Weights of a small GPT-style language model, trained from scratch on English Wikipedia: 12 heads of 64, 103M parameters.
MLP neurons of a small language model. Each row is named by its layer, matrix (up: input weights; down: output weights) and neuron, and shows model dimensions 480-575. Each number is 200 + 30 x the weight over its row's rms, rounded and kept within 0 to 999.
After each neuron's rows, "fires on" lists the tokens most often at its 100 highest values on Wikipedia text that the model never trained on.

L6.up2235,244,192,209,184,214,251,240,224,182,216,253,188,278,150,190,157,190,181,205,215,197,176,214,162,178,174,242,200,195,217,157,189,204,271,149,204,248,197,235,228,191,187,215,203,191,193,204,178,199,193,209,188,193,221,178,189,226,170,234,154,176,214,249,196,191,231,248,207,173,173,201,247,204,163,196,184,170,170,269,141,139,204,198,247,161,193,198,189,191,195,191,134,213,177,238,231
L6.down2235,200,226,152,149,192,151,221,198,155,229,223,164,176,220,226,179,192,202,295,178,175,209,195,186,169,233,179,215,192,170,150,186,177,195,193,210,176,192,194,184,231,163,212,169,148,167,218,222,262,156,152,184,188,190,174,222,160,171,197,178,163,146,142,187,208,227,210,149,174,171,216,216,177,189,205,197,178,218,177,191,229,164,204,206,226,185,214,277,212,251,147,271,225,178,240,170
fires on: "| ", "a "

L6.up1940,199,220,182,223,133,167,174,220,151,170,235,163,183,174,190,225,190,196,170,206,180,221,159,232,235,159,157,194,237,216,195,136,151,271,201,224,219,188,189,213,216,197,181,186,188,203,247,192,211,217,167,235,230,198,181,246,204,188,217,193,265,218,260,251,202,184,188,164,174,209,189,200,185,291,226,197,203,189,235,192,191,198,242,212,212,203,206,187,246,208,222,183,202,225,249,226
L6.down1940,194,198,220,193,175,222,185,191,163,204,163,243,220,166,206,210,245,179,165,213,130,217,207,193,214,213,221,226,158,261,208,197,205,198,187,165,221,216,138,205,206,156,180,113,211,222,168,213,154,206,238,210,199,223,204,187,233,182,207,194,193,176,260,220,191,157,233,214,205,240,198,181,202,225,226,202,204,194,213,165,195,210,235,239,203,206,222,242,222,201,236,201,172,193,161,242
fires on: ".", "received ", "); ", "took ", "earned ", "a "

L6.up2136,172,180,198,195,199,197,234,198,169,168,217,175,164,173,169,232,194,176,213,212,244,203,214,218,217,225,187,150,154,232,214,177,197,183,224,186,169,213,180,234,191,210,187,232,217,153,201,206,195,139,162,234,238,190,208,204,170,198,211,182,142,197,191,191,187,163,168,201,203,200,191,180,207,271,209,159,183,135,212,196,212,221,246,160,222,218,206,215,212,247,199,241,164,209,179,193
L6.down2136,228,162,264,185,167,172,217,173,215,201,183,181,182,182,234,178,146,250,185,207,205,197,216,183,185,190,174,203,211,192,160,205,225,219,232,207,193,223,199,244,238,185,187,132,227,175,197,213,194,154,201,232,241,155,208,144,208,204,185,225,183,221,180,229,202,143,225,177,240,203,197,188,145,218,206,226,223,193,161,203,137,211,222,175,236,218,245,223,213,184,154,222,176,170,234,162
fires on: ".", "190", "188"

L6.up2992,208,177,153,193,212,161,201,158,171,162,152,185,180,184,230,166,183,218,207,187,174,241,204,192,187,149,220,198,212,224,197,230,154,179,152,227,176,229,223,188,177,226,184,157,192,226,185,216,161,221,221,184,238,230,221,191,180,186,227,230,190,145,222,254,230,193,169,223,166,217,168,222,173,207,245,181,254,224,223,266,211,241,182,235,207,175,203,170,155,175,198,203,156,236,196,194
L6.down2992,222,171,212,220,188,219,197,208,192,159,182,168,174,186,202,212,234,201,201,215,194,195,166,218,231,261,203,102,231,178,176,181,171,218,193,211,211,206,150,158,179,169,142,171,246,190,201,165,213,213,169,233,139,231,221,187,234,255,230,211,246,244,214,180,195,203,225,235,215,217,219,209,199,163,187,224,157,170,199,134,156,159,214,242,151,184,201,266,238,238,239,199,198,179,259,257
fires on: "\"", "The ", "\n\n", "\n"

L6.up2159,170,260,228,217,209,181,174,142,162,231,155,239,237,188,243,192,246,190,205,229,209,192,264,243,240,219,210,197,223,210,198,203,210,140,201,223,240,169,191,215,167,221,196,169,134,169,242,186,208,180,226,229,179,214,133,198,220,192,227,217,236,221,202,236,218,218,225,244,212,167,204,165,163,194,224,143,194,212,225,167,191,225,271,174,129,205,152,199,198,178,212,193,171,215,192,207
L6.down2159,229,189,139,204,196,199,223,148,199,207,169,191,197,220,171,206,225,220,202,187,192,213,124,181,229,216,198,198,216,213,242,215,203,185,194,220,136,173,185,214,225,175,201,179,264,172,207,224,206,222,230,205,230,191,224,179,213,191,120,172,182,226,190,195,219,244,174,176,178,165,214,224,187,227,224,186,191,171,174,223,227,164,222,194,266,172,197,190,209,148,155,153,209,168,181,183
fires on: ":", "′", "S", ".", "ino"

L6.up2889,224,191,215,175,219,179,211,199,187,158,218,194,170,159,199,159,131,202,145,235,160,239,164,130,213,183,209,243,223,190,208,181,139,213,204,223,183,212,180,182,172,201,200,170,190,161,180,200,230,190,201,171,157,252,195,213,174,194,135,190,193,241,148,190,177,209,150,201,191,226,241,217,261,186,204,216,198,210,159,275,218,210,246,171,231,224,173,182,204,208,278,200,171,188,178,237
L6.down2889,176,285,202,221,164,166,227,243,219,196,217,253,173,203,237,172,199,221,180,179,183,194,183,207,227,181,192,197,225,202,160,204,165,197,213,250,94,177,235,176,182,243,207,196,191,175,207,228,151,202,235,218,238,220,205,180,142,171,172,156,218,238,234,203,219,182,227,153,171,234,188,211,196,205,192,138,221,253,161,218,214,239,211,163,244,210,195,206,189,244,155,211,181,191,206,219
fires on: "to ", "would ", "In ", "may "

L6.up2472,196,191,170,143,199,208,214,212,236,198,233,224,201,169,189,232,182,143,222,217,227,170,149,216,222,195,206,215,152,235,165,189,188,220,187,223,212,226,210,208,140,244,214,138,196,174,197,209,164,251,255,165,213,214,211,212,196,231,202,139,183,166,157,188,240,139,234,171,216,158,157,237,211,240,210,204,203,182,229,211,133,179,169,194,211,231,199,196,221,207,201,159,196,238,234,214
L6.down2472,208,189,215,245,200,168,205,208,203,237,182,207,190,195,224,194,194,192,236,169,220,202,216,228,167,188,211,239,151,184,190,179,155,259,206,226,216,212,174,152,205,161,186,220,246,246,211,227,221,162,162,169,201,196,243,139,196,163,214,249,199,224,235,177,228,181,180,186,198,178,230,203,166,252,183,143,228,259,235,201,219,191,160,199,187,246,192,191,233,210,224,199,231,249,191,211
fires on: "| ", ". ", "which ", "that "

L6.up1786,193,171,221,216,191,218,209,219,190,192,198,214,193,122,196,213,177,235,245,180,180,184,198,173,248,192,241,121,203,214,229,202,183,189,164,163,205,178,190,208,182,223,175,210,111,166,219,178,188,206,181,198,179,132,200,217,234,163,217,194,169,182,254,186,228,174,210,166,221,175,245,162,236,209,212,152,156,227,209,169,217,234,223,201,162,186,287,229,248,192,232,209,227,184,192,224
L6.down1786,191,155,203,197,235,131,195,191,239,181,171,200,168,211,222,180,189,174,207,180,226,178,175,285,142,159,188,179,215,206,217,229,211,202,201,219,200,204,235,181,145,228,172,202,144,161,166,179,173,213,226,200,226,190,154,237,195,171,137,228,199,185,207,203,220,290,175,233,200,199,192,208,131,223,190,175,197,257,205,255,233,226,247,218,193,230,188,214,204,209,203,237,207,213,211,153
fires on: "m", "M", "D", "P", "L", "l"

L6.up2358,195,196,171,225,216,164,151,207,156,175,219,197,234,237,247,203,234,221,195,150,226,153,188,212,184,257,227,150,183,199,162,171,197,149,174,177,182,200,210,246,169,227,229,176,187,224,201,225,207,199,215,200,184,222,237,192,147,197,214,202,214,179,171,182,151,181,228,206,216,178,219,180,239,212,147,213,187,202,202,248,148,174,224,218,213,196,209,237,221,166,204,208,253,222,192,213
L6.down2358,236,181,239,172,191,182,216,178,226,198,155,206,192,221,204,235,213,207,196,157,194,206,176,215,160,212,259,247,185,205,212,228,229,166,243,203,211,148,165,182,200,285,206,176,234,235,222,182,188,167,190,170,198,191,192,180,182,196,167,259,160,216,215,196,223,239,230,198,205,147,207,141,191,182,191,147,175,181,197,149,173,210,134,229,212,217,159,214,179,199,186,172,191,236,188,184
fires on: "It ", "which ", "have ", "has ", "that "

L6.up74,195,191,236,199,184,198,220,214,246,218,267,211,165,231,184,159,237,186,211,225,184,141,217,224,153,224,178,230,164,199,230,235,204,203,227,208,169,236,210,175,175,195,150,214,232,156,222,257,248,233,163,168,198,149,217,204,201,195,167,206,208,169,217,146,169,192,189,210,260,167,184,161,181,178,230,213,136,261,205,273,198,159,227,148,233,140,210,210,243,200,222,226,262,231,181,219
L6.down74,222,198,212,207,240,211,237,203,155,199,187,190,220,241,187,186,227,225,164,227,267,183,220,255,197,188,180,151,216,209,226,232,231,146,245,216,252,179,195,186,209,194,224,181,218,241,197,221,219,237,223,180,146,212,225,204,212,168,204,189,179,194,169,202,167,191,201,190,181,225,140,161,176,218,204,235,162,218,193,216,165,207,214,206,194,170,217,223,195,182,212,167,177,255,233,203
fires on: "A", "E", "has ", "O"

L6.up1867,221,198,166,260,213,164,134,221,205,191,114,209,164,189,157,232,171,228,242,209,263,209,228,223,141,183,192,212,189,234,179,183,232,190,263,128,166,208,177,163,171,168,209,230,220,204,183,185,218,207,183,262,186,193,207,220,165,200,233,196,181,219,181,182,236,215,194,173,157,206,222,230,247,227,184,230,190,194,200,186,172,222,235,211,252,106,173,177,131,221,199,205,189,175,155,200
L6.down1867,203,178,194,197,199,146,199,223,181,219,185,225,172,231,181,237,208,183,156,228,178,197,205,185,189,153,226,181,192,210,212,184,233,203,172,214,195,215,168,194,187,215,144,208,191,267,195,164,229,181,201,204,171,197,237,197,217,229,231,186,182,205,261,190,216,222,191,185,248,213,199,152,234,175,157,230,189,185,169,132,191,213,222,233,204,234,225,214,155,209,220,183,239,222,167,179
fires on: "the ", "s ", ".", "his "

L6.up539,178,222,230,219,198,180,229,227,238,188,232,181,230,252,210,232,270,217,158,176,173,183,231,233,193,164,220,179,218,205,212,186,261,135,217,271,201,164,147,239,218,241,181,181,253,223,189,216,210,187,205,219,173,164,173,190,177,246,171,207,172,213,194,200,204,180,141,163,210,182,195,209,186,283,198,159,217,204,205,211,232,169,118,191,238,233,193,169,201,195,193,180,210,233,229,224
L6.down539,211,234,144,188,205,222,233,206,131,227,162,185,198,143,181,236,161,222,222,223,145,177,183,157,218,229,250,206,194,188,225,169,174,127,215,164,200,186,150,211,211,160,236,169,198,151,139,179,217,197,229,193,149,155,174,210,184,176,194,196,186,190,195,215,230,194,158,163,198,231,245,170,200,223,252,245,235,196,181,250,193,206,177,210,217,239,213,168,184,185,161,184,202,220,175,238
fires on: ".", "| ", "–"

L6.up1877,147,219,169,204,176,196,170,189,222,203,219,199,133,240,183,202,190,236,179,208,169,233,226,162,212,125,249,264,220,132,136,198,177,230,206,164,185,183,150,164,162,252,226,190,198,188,199,212,243,177,177,110,195,178,204,247,190,257,205,160,211,176,125,183,168,195,267,228,222,217,185,266,178,243,185,238,173,202,201,193,200,120,188,167,216,211,167,145,215,154,247,194,210,177,204,178
L6.down1877,175,165,193,189,204,200,216,193,199,194,173,216,230,228,204,207,244,160,268,208,195,173,216,192,228,203,171,168,243,198,198,206,193,167,223,243,169,238,210,183,252,192,182,194,178,206,216,158,186,213,229,165,174,192,189,176,170,137,237,177,229,194,230,183,255,161,139,223,163,258,162,172,191,175,208,279,202,163,217,230,186,207,165,215,196,184,159,196,160,185,224,188,171,171,235,201
fires on: "an ", "working ", "worked "

L6.up1591,239,210,190,202,158,291,199,196,225,218,216,186,177,212,214,203,188,239,210,185,209,159,237,172,208,173,215,200,222,187,181,200,199,220,243,197,158,182,172,207,121,197,185,196,198,189,186,230,203,201,231,196,242,155,168,190,161,216,204,190,152,213,257,180,194,177,238,175,207,228,202,243,199,202,223,161,192,193,248,219,193,159,224,238,184,217,218,147,227,208,248,189,184,209,224,149
L6.down1591,205,156,181,196,232,198,202,212,225,203,266,254,166,146,248,166,196,197,161,178,201,175,182,172,182,236,235,246,256,148,210,183,211,152,287,241,192,223,190,205,157,209,181,224,214,176,189,229,189,245,160,235,196,170,237,234,184,158,195,178,184,160,233,174,230,232,181,250,195,168,195,178,123,186,234,260,203,154,238,170,209,164,198,208,245,202,216,212,146,200,170,243,208,229,232,210
fires on: "| ", " ", "Honda ", ")}, "

L6.up820,225,205,180,175,203,222,208,185,232,230,159,191,188,184,233,206,174,220,175,233,204,150,151,227,161,220,234,96,162,196,200,166,228,217,187,167,182,284,228,164,189,177,260,212,164,184,164,182,171,201,186,223,165,214,197,200,161,243,171,235,263,191,204,238,190,174,194,220,195,208,169,214,203,222,226,190,188,238,219,241,202,160,218,191,217,186,206,167,234,194,218,218,153,169,225,215
L6.down820,242,182,194,231,117,211,248,150,202,235,182,219,212,183,226,161,127,205,203,109,223,219,208,192,230,183,184,49,247,200,181,192,199,207,234,188,212,221,231,168,230,188,204,190,231,188,198,143,204,180,198,236,193,205,195,191,206,222,182,204,225,222,195,227,175,204,197,175,181,222,206,167,195,230,209,239,209,248,200,196,161,200,186,196,259,202,203,247,210,202,234,157,167,239,216,159
fires on: ",", "mis"

L6.up1437,207,210,230,163,188,180,228,155,238,160,179,196,207,243,233,202,218,270,168,182,190,212,205,239,187,232,184,230,235,184,208,190,173,252,225,219,233,160,199,171,129,187,177,233,206,208,198,185,199,203,232,249,182,191,155,233,191,228,197,189,182,146,166,167,190,196,240,242,225,249,194,188,189,145,224,224,173,190,183,161,185,201,199,203,211,239,217,228,132,215,226,221,157,244,220,190
L6.down1437,114,196,191,196,161,173,171,202,159,224,216,159,146,170,231,195,229,181,215,281,200,192,175,204,158,139,184,178,186,130,199,200,193,184,162,192,167,208,188,189,211,209,141,224,191,154,225,213,240,187,183,194,202,169,203,221,218,202,220,231,223,215,205,235,185,193,211,219,253,215,210,202,261,152,169,218,193,178,163,189,212,172,195,212,162,181,231,179,197,183,244,181,224,182,199,228
fires on: "\n\n", "\n", "F", "Al", "was "

L6.up16,226,204,165,210,201,186,224,219,180,210,175,221,175,234,173,188,216,226,187,171,195,196,217,179,202,196,201,148,154,216,164,180,193,253,178,196,150,161,182,233,212,199,227,215,134,147,170,142,195,231,215,196,196,200,220,222,139,217,208,172,201,196,219,165,229,222,269,175,253,184,175,223,270,167,146,259,197,203,215,195,219,224,167,192,261,241,211,190,183,198,185,190,216,249,207,273
L6.down16,212,206,207,179,184,193,215,157,163,207,213,220,211,112,209,167,215,242,236,197,212,221,189,187,197,247,210,213,235,199,188,169,177,187,242,197,236,172,178,214,203,128,151,235,201,152,171,154,222,202,195,197,206,256,231,251,198,198,179,150,195,143,174,199,200,216,218,200,179,179,225,157,179,196,198,198,177,174,143,210,158,223,188,152,178,204,189,193,176,173,226,192,238,187,251,222
fires on: "an ", "no ", "more ", "very ", "'", "some "

L6.up538,222,172,213,160,220,183,183,191,209,175,143,188,206,182,197,170,203,158,223,229,194,284,193,220,225,199,161,203,234,221,190,191,211,127,195,152,240,184,209,216,251,145,229,238,169,157,212,184,229,183,234,260,167,228,211,186,234,163,194,221,232,143,215,199,260,143,177,241,138,226,179,105,178,199,215,205,283,207,157,214,190,233,148,236,206,239,223,256,190,213,181,220,226,213,184,211
L6.down538,141,179,186,265,239,220,191,155,201,195,190,249,167,193,158,230,245,214,214,187,229,200,166,212,127,217,212,225,170,175,175,173,215,221,164,174,193,179,165,158,217,244,169,187,216,235,191,188,205,200,147,239,202,229,212,201,164,215,162,155,212,138,201,218,242,238,187,98,213,226,240,206,229,214,230,185,196,203,149,201,161,194,212,167,154,247,196,192,205,181,185,128,219,225,183,194
fires on: "J", "R", "St", "E", "Dr", "No"

L6.up794,153,135,201,196,223,184,211,311,179,223,175,245,232,165,178,169,226,217,205,220,248,235,192,241,200,263,219,176,203,195,196,160,197,155,197,184,225,217,177,208,166,174,178,207,215,205,182,199,237,201,218,181,254,183,166,176,141,239,148,196,176,203,161,192,207,211,207,231,209,182,234,191,191,207,207,245,193,202,234,206,209,177,211,169,201,212,218,218,134,220,194,209,232,161,175,206
L6.down794,220,181,208,211,194,254,202,205,157,238,171,188,179,254,244,171,172,212,217,177,209,249,150,185,241,206,183,198,204,198,160,166,232,196,209,111,187,165,215,191,205,237,187,194,186,187,205,180,254,214,216,180,170,248,202,201,194,249,231,219,213,175,252,187,209,148,243,178,137,215,209,229,159,225,185,193,208,186,276,183,164,207,233,158,170,252,262,192,230,185,256,232,203,195,252,219
fires on: "the ", "at ", "of ", "from "

L6.up1468,187,190,198,171,262,233,184,187,190,218,189,231,186,182,241,156,160,217,176,179,226,193,214,178,185,194,180,208,165,190,190,156,184,233,222,217,220,190,203,173,228,162,216,191,144,246,188,224,184,217,203,151,195,190,175,160,211,223,258,121,164,193,191,239,195,174,205,230,219,220,236,151,146,209,227,223,203,233,172,197,192,231,177,205,154,229,205,195,207,273,202,192,208,151,158,226
L6.down1468,179,207,170,210,154,167,246,220,153,151,207,237,216,216,163,157,175,137,181,222,240,204,219,221,206,117,169,179,154,203,197,232,173,194,167,174,219,215,221,192,235,187,208,204,203,268,226,200,232,221,199,196,173,202,173,197,272,213,230,175,191,183,194,200,187,184,208,189,211,236,176,190,217,166,132,199,252,194,169,236,239,189,193,189,192,239,217,169,183,221,197,219,231,194,158,186
fires on: "| ", "/ "

L6.up2589,207,191,178,173,144,222,225,195,207,178,218,282,177,185,191,147,169,228,218,220,209,181,191,207,205,194,211,212,239,237,228,132,177,183,218,207,177,168,178,186,200,226,247,165,180,225,236,193,190,196,226,184,204,220,166,191,251,144,217,237,185,165,265,223,224,233,181,181,245,187,168,157,159,240,207,194,187,169,207,206,204,259,165,229,219,216,198,230,210,181,147,168,147,174,247,131
L6.down2589,249,220,189,135,189,150,207,213,201,254,206,181,192,183,238,171,230,179,181,139,239,200,188,210,209,209,184,233,169,206,212,175,252,191,199,260,156,267,194,231,260,200,222,147,207,214,217,173,219,198,272,199,160,196,203,231,162,157,207,144,141,195,202,188,256,182,220,207,223,218,219,189,197,260,173,136,163,166,167,174,166,243,283,190,205,241,227,177,239,187,192,161,231,218,181,249
fires on: "\n", "Mar", "In", "I ", "to "

L6.up2933,233,137,195,188,252,195,173,184,181,154,198,214,188,204,183,164,172,193,202,162,187,259,228,221,222,221,147,175,228,213,208,164,167,239,193,134,158,228,253,180,186,250,149,140,193,179,194,226,170,197,170,198,136,193,166,202,187,258,189,203,195,225,215,203,198,189,187,207,240,210,158,163,193,148,199,198,156,219,184,194,234,149,186,215,262,212,210,191,205,207,248,221,241,244,206,222
L6.down2933,158,164,167,225,218,173,263,196,179,212,206,200,193,151,229,225,224,186,207,208,260,211,226,217,231,218,218,141,193,203,142,203,185,220,197,213,220,226,180,205,223,197,207,206,142,166,212,258,212,226,194,200,230,191,157,170,217,181,179,208,186,178,181,175,201,186,216,206,209,182,167,243,167,188,223,199,176,172,202,198,249,244,203,176,156,182,194,180,204,218,165,218,200,187,192,139
fires on: "K", ".", "C", "R", "V"

L6.up1729,230,216,172,199,163,200,220,155,201,168,183,200,206,192,259,174,232,191,236,183,202,228,212,189,201,244,200,230,228,176,143,194,162,212,215,208,251,129,132,175,236,222,189,200,175,183,158,218,241,222,185,220,219,178,213,215,191,207,157,203,189,251,183,246,230,245,234,193,160,174,195,197,245,207,199,195,228,188,181,188,206,240,227,254,175,158,138,208,220,198,213,275,172,195,197,180
L6.down1729,223,211,208,166,217,173,250,211,159,252,209,225,274,207,205,230,233,184,236,145,192,191,171,263,142,205,179,221,216,181,213,181,197,169,183,205,173,182,239,213,208,216,152,198,179,169,185,209,160,157,259,181,238,174,205,185,136,161,214,192,219,208,224,238,203,179,234,159,193,188,197,217,198,210,233,156,228,215,163,205,223,190,237,229,158,163,161,177,231,232,213,205,247,225,225,202
fires on: "-", "I ", "to ", "'"

L6.up2987,205,254,193,225,196,233,160,203,195,180,182,213,187,160,189,247,193,154,156,175,201,208,234,223,168,223,237,236,209,182,208,184,139,196,219,216,163,222,209,170,176,181,249,265,229,221,272,157,240,212,202,199,235,248,178,168,209,181,223,194,229,117,233,140,250,175,259,180,177,189,219,209,245,228,212,200,181,181,223,203,168,253,235,204,181,279,275,202,180,161,248,208,200,217,218,193
L6.down2987,209,239,255,166,170,233,190,233,209,154,229,157,236,257,228,150,156,196,220,212,236,211,137,201,194,192,199,228,231,253,172,186,208,213,200,216,203,227,215,236,179,164,228,201,195,214,251,250,197,242,214,228,152,240,203,208,223,183,220,185,220,224,163,211,176,242,210,177,197,175,199,213,214,187,163,188,206,180,163,223,212,222,189,162,208,193,212,148,156,236,215,191,215,233,224,159
fires on: "201", "H", "An", "La "

L6.up1570,186,217,192,212,238,178,173,242,221,157,203,217,180,168,192,205,173,207,170,222,218,212,163,181,244,253,231,167,157,153,181,211,221,223,216,156,203,178,167,168,191,223,251,215,226,203,184,157,245,219,188,209,198,187,144,176,229,209,226,150,184,223,189,215,164,231,153,168,172,188,212,157,239,263,212,157,186,159,203,184,180,171,135,213,224,236,185,227,195,227,230,209,247,181,125,177
L6.down1570,151,177,235,215,257,171,208,187,189,193,253,221,217,188,186,145,267,188,212,208,237,211,217,209,167,221,215,186,215,180,165,227,162,204,218,258,183,191,228,192,153,163,203,200,211,169,124,196,155,205,205,194,149,214,173,215,226,218,222,205,198,211,228,279,243,166,145,205,184,201,219,228,187,176,186,228,201,203,237,125,240,152,189,198,180,195,195,187,175,218,220,187,199,242,208,197
fires on: "P", "p", "made ", "."

L6.up1714,222,244,225,196,236,199,203,164,204,212,193,204,187,158,191,171,235,196,154,195,209,170,192,191,206,197,207,172,195,171,180,188,246,173,209,159,229,224,158,183,183,158,294,140,181,191,201,250,209,184,199,208,211,175,187,219,182,259,187,204,144,185,232,197,251,221,207,157,189,239,186,220,226,231,231,180,228,210,191,242,150,196,189,190,212,191,190,207,198,191,142,160,206,180,236,268
L6.down1714,184,169,211,216,166,173,200,200,138,198,191,215,142,216,179,240,151,195,192,244,214,194,186,185,174,242,225,156,214,203,174,144,191,150,194,171,215,179,259,182,229,222,257,189,171,221,240,166,189,223,162,170,251,174,205,198,209,195,190,218,176,194,192,174,241,203,161,177,200,262,174,210,171,175,200,162,196,252,212,181,186,214,190,182,210,183,188,161,142,178,128,205,228,227,190,243
fires on: ".", ". ", "ov ", "; "

L6.up1709,170,202,210,132,197,268,240,204,225,226,231,235,198,165,245,186,200,195,136,151,239,156,247,202,204,175,152,159,221,207,174,221,168,173,224,183,206,211,195,222,208,174,237,226,164,156,125,175,175,229,202,185,169,175,188,195,234,188,212,290,207,223,210,196,255,220,197,208,181,172,169,197,204,230,139,222,210,249,193,174,179,134,194,217,169,176,158,215,231,202,208,205,238,172,222,206
L6.down1709,193,216,210,181,156,131,156,173,220,202,180,267,228,184,140,170,183,270,222,166,212,197,226,242,216,178,241,130,173,205,212,188,201,208,164,230,201,127,179,168,232,191,156,195,212,201,193,216,200,183,246,222,177,236,231,194,176,175,194,227,208,204,174,138,183,187,252,118,195,217,204,243,217,266,191,149,223,205,157,161,183,192,257,235,189,236,173,218,189,226,221,148,229,175,165,166
fires on: "a ", ",", ", ", "′", "more "

L6.up522,214,220,187,200,189,137,181,189,190,217,190,234,227,153,230,127,217,244,190,220,179,210,163,183,214,147,189,238,232,225,202,241,192,231,182,196,223,234,209,256,149,292,186,180,193,189,190,201,258,127,220,232,154,184,225,182,174,181,262,209,202,170,180,190,184,191,207,120,214,172,232,262,169,205,208,202,184,173,210,154,205,172,194,239,191,211,207,194,200,162,216,244,195,209,131,185
L6.down522,199,265,223,212,194,197,162,203,224,212,228,208,203,177,170,254,217,224,200,211,194,194,195,215,202,231,186,224,198,191,235,181,193,181,159,173,202,269,177,204,185,208,147,208,194,251,216,226,232,155,194,205,256,186,197,153,157,208,182,191,195,175,193,225,170,186,183,142,195,232,216,219,181,216,196,190,181,204,159,159,134,246,206,174,183,183,199,193,219,180,155,184,230,259,245,180
fires on: "| ", "; ", "′"

L6.up695,226,214,219,221,220,205,180,209,209,208,172,162,156,162,145,228,112,179,211,168,204,264,215,208,229,195,233,196,211,191,206,176,202,135,202,192,241,172,177,190,147,226,208,227,223,154,218,215,149,181,216,167,165,157,193,219,265,195,132,248,139,115,176,179,168,172,178,187,176,231,174,212,223,241,282,195,174,176,171,221,178,236,157,189,221,193,215,229,207,223,226,164,188,150,208,198
L6.down695,167,184,182,205,175,194,133,245,187,177,172,185,230,189,150,239,204,191,210,163,197,191,208,204,166,188,173,229,204,188,174,201,214,182,217,195,181,191,214,231,264,214,223,209,242,187,229,155,210,197,200,132,239,238,179,202,234,206,203,167,182,206,262,187,196,197,203,197,207,209,242,207,205,196,149,234,217,179,225,217,155,222,138,198,202,208,186,185,234,215,157,203,211,238,174,191
fires on: "C", "Jr", "Dr", "No", "S", "vs"

L6.up2170,219,183,206,209,274,221,195,213,188,240,220,233,225,201,252,174,258,211,230,172,219,235,175,164,228,233,212,247,205,205,228,156,158,125,241,174,229,218,211,268,188,282,207,251,207,214,235,137,210,170,224,213,179,180,165,176,204,171,186,204,187,198,178,196,212,168,194,224,228,158,202,210,205,206,189,229,165,225,234,248,163,187,171,184,169,250,153,180,203,176,189,218,189,176,230,211
L6.down2170,222,196,175,190,166,208,204,261,152,221,155,211,183,208,215,222,227,135,194,191,213,229,243,133,208,230,226,227,225,248,195,179,225,168,194,160,202,160,184,202,172,212,201,172,242,166,229,160,181,150,215,206,205,210,197,220,207,221,198,213,212,177,183,226,177,146,159,173,194,207,221,233,174,235,212,183,208,204,176,246,163,230,203,162,124,125,195,209,245,173,178,177,230,199,199,258
fires on: "the ", "The "

L6.up1477,263,228,182,168,201,156,177,198,197,186,166,202,221,208,205,224,222,209,220,198,174,209,158,161,225,172,217,233,202,230,162,174,218,220,154,147,184,209,170,200,229,231,235,203,212,216,213,216,176,244,203,231,273,200,172,227,205,263,188,194,271,184,174,202,190,222,178,146,203,223,222,238,212,254,189,200,192,166,229,227,216,136,201,212,204,188,180,177,202,200,228,210,227,246,212,193
L6.down1477,175,253,214,167,148,200,192,208,191,163,174,177,262,217,152,197,134,170,191,261,209,208,219,190,182,157,168,207,207,176,202,159,229,230,216,184,175,187,209,146,204,239,139,191,180,170,189,210,196,213,215,212,244,226,257,181,211,173,201,168,199,219,204,175,160,180,226,166,226,163,276,181,163,236,172,192,187,169,243,136,199,209,183,210,199,181,191,230,222,175,163,236,151,227,186,192
fires on: "| ", "\n", "(", "R"

L6.up419,189,119,202,246,243,194,190,183,172,178,219,172,212,174,199,175,172,211,171,200,177,110,182,206,226,261,207,170,160,217,204,173,192,202,212,239,217,182,212,206,188,210,195,165,173,190,253,165,156,175,207,205,221,125,147,196,170,219,222,236,194,168,244,209,203,200,151,185,184,211,208,234,220,176,187,224,258,216,200,210,189,237,154,229,192,221,230,205,226,168,193,212,188,183,209,152
L6.down419,196,214,222,190,131,229,212,187,207,164,230,181,192,250,252,185,140,217,215,179,200,184,206,224,273,172,215,217,192,228,165,272,299,189,188,193,173,248,201,226,200,163,197,208,166,178,222,195,222,217,256,203,213,147,227,247,225,208,189,230,206,173,194,219,241,217,179,191,258,212,219,185,192,183,173,208,186,234,192,216,204,224,224,213,155,205,161,164,164,175,180,168,219,265,154,195
fires on: "was ", "appeared ", "role ", "would "